Weights of a small transformer language model.
Architecture: RMSNorm after each block, rotary positions, no biases in attention or MLP, untied embeddings, normalized queries and keys.
Training: a variant of Muon for these matrices, 1091M tokens.
MLP neurons of a small language model. Each row is named by its layer, matrix (down: output weights) and neuron, and shows model dimensions 256-351. Each number is 128 + 24 x the weight over its row's rms, rounded and kept within 0 to 255. Numbers have three digits each. A neuron's up and down rows have the sign that makes its largest values positive.
After each neuron's rows is what it responds to, as a language model described it from the Wikipedia text at the highest values.

L9.down645:109136110100130155153140145136142086114134109123071110151126146134142091122114166102139105129121128144149124109132164121149070138137111101090135100125100134137151131160134116080104120135102104112192136104111082174115123129135155081125156141121134104104108127165131113154132106105105133150
Description: Adjectives or participles (often their final word piece) completing a predicate after is, was, be, e.g. cylindrical, inconclusive, known as.

L9.down990:112186137147105110078126157091139119132103130122133114107121121121122120126115145108139114138117137126136105138157101119144144113137138162126122120131144132150121107152114148128100159158107159074152103121129138157116140116146145090121098141143121118085057127137134112151123138101128099142
Description: Concrete nouns ending or completing multiword names and phrases, often in titles, tables, or building descriptions, e.g. Hill (Owen Hill Road), Tower, walls, stone.

L11.down108:137156090107141138104126123143159128120132122134124151096126115110119148116112142091138100101116131090154152094087116093105121143117112087135167104094151149116131139163081103157106131108149145126116109086131123099121202042113138161172103129188121159157108103083130099166111137183148185133
Description: Determiners, years and modifiers just before a creative-work noun, as in released their debut album, the 1998 song, his first track.

L6.down876:075129151129181096137110107135067109152118198116138112148097173112119156103095131076106114139141119089115157122176143126154143156163094117141157146135114116114148130157150113172118138095141107135126156162133154170123113129130159142126097128133101152161151072120147157128141085100148115163
Description: Place nouns ending a proper name or title, such as Cherrytree House, Bell Tower, The Hidden Room, Old School; also word-final pieces like e-at, Eas-y, and tokens after No.

L9.down510:113122105102122127117104130145123112095124145128147127117097144158122150090156105151152119185088081181115160152123133106129149117126152124137124146138140095095082146113106121140082106047111134120113160119121145153096122126114080088138136161142120086138102159127132111087123165105115145139
Description: Mid-sentence words or word-final pieces inside noun phrases, often just after a preposition, such as the, temper-ate, revolution-ary, terror-ist, Soviet.

L9.down1078:159074128134121114122107095128149136145134121131134136102127172160136124134117120141122120145136112146129124166173111083105135127154126128140146141142135107124130112140129116136109127140165140104152107117104191087143158145166095147140124134085133154112179159199153121126141127088169076116
Description: Articles, years and modifiers opening a noun phrase that names a work or event in biographies, e.g. "2010 documentary", "their debut album", "a friendly".

L6.down1458:121132124100123147174114129110103146128104108182144141092139105102133135152141148091124091090133106134128126136132144140112145097115134115209154103132145109152166108139182135145103147165116126086098165130109194123135112124119159128140108138139118126116146140105123104086127125124165157172
Description: Articles and possessives (a, its, their, his) right after verbs or prepositions that begin something, as in began a, opened its, founded his; also table pipes.

L6.down890:139097137141171113165109121069119135146172095107099133130150096147135090119141120111127122120160147141153128127133122106110163151110127112093151112096129136131119118155110119128158172133117127159119109123122177127092120127075131082134129101150101098140130100122162150120113175118128144155
Description: Evaluative adjectives or their final word piece after "be", "proved to be", "was", or "as" (essential, cruc-ial, v-ital, difficult, useful), plus "a"/"an" in that slot.

L11.down1313:124176099077129125141119100121111128116096135112081109100102115145140129154172122142114110136121117108118091092081146127105131122139188131118148109164134116126114115159085142124096136133106178137104146126111158109129157152184090111130130155121131158107125113137159114113168116111128147148
Description: Concrete nouns for terrain, water, surfaces and built structures, often after "the", e.g. earth, lake, shelf, surface, wall, roof, sea.

L11.down36:103109102116124174195100129176160114111126195118124162109140100129098115153123104170120059077154095127113144131131147118135078132170119094139124122171107178133139120149174139114124113117082125141176109119114105096157103172119130129128116115153125100077119130119099141103101119140126103131
Description: Verbs, participles and words like compared or along that require a following preposition (to, with, for), e.g. responsible for, associate with, coincided with.

L11.down446:082121169160102105141174129107142135120154155136142098165131139138123101161167160105119110134159121115042132115122157155167153077160109107113129139122128137174141128133208110086119126147150127128156176171099147104071147125167146103085121136116155119108125138140108111123157106087101094136
Description: Determiners and adjectives, often word-final pieces, opening noun phrases for a field, scene or era, like cultural zeitgeist, emerging scene, musical style.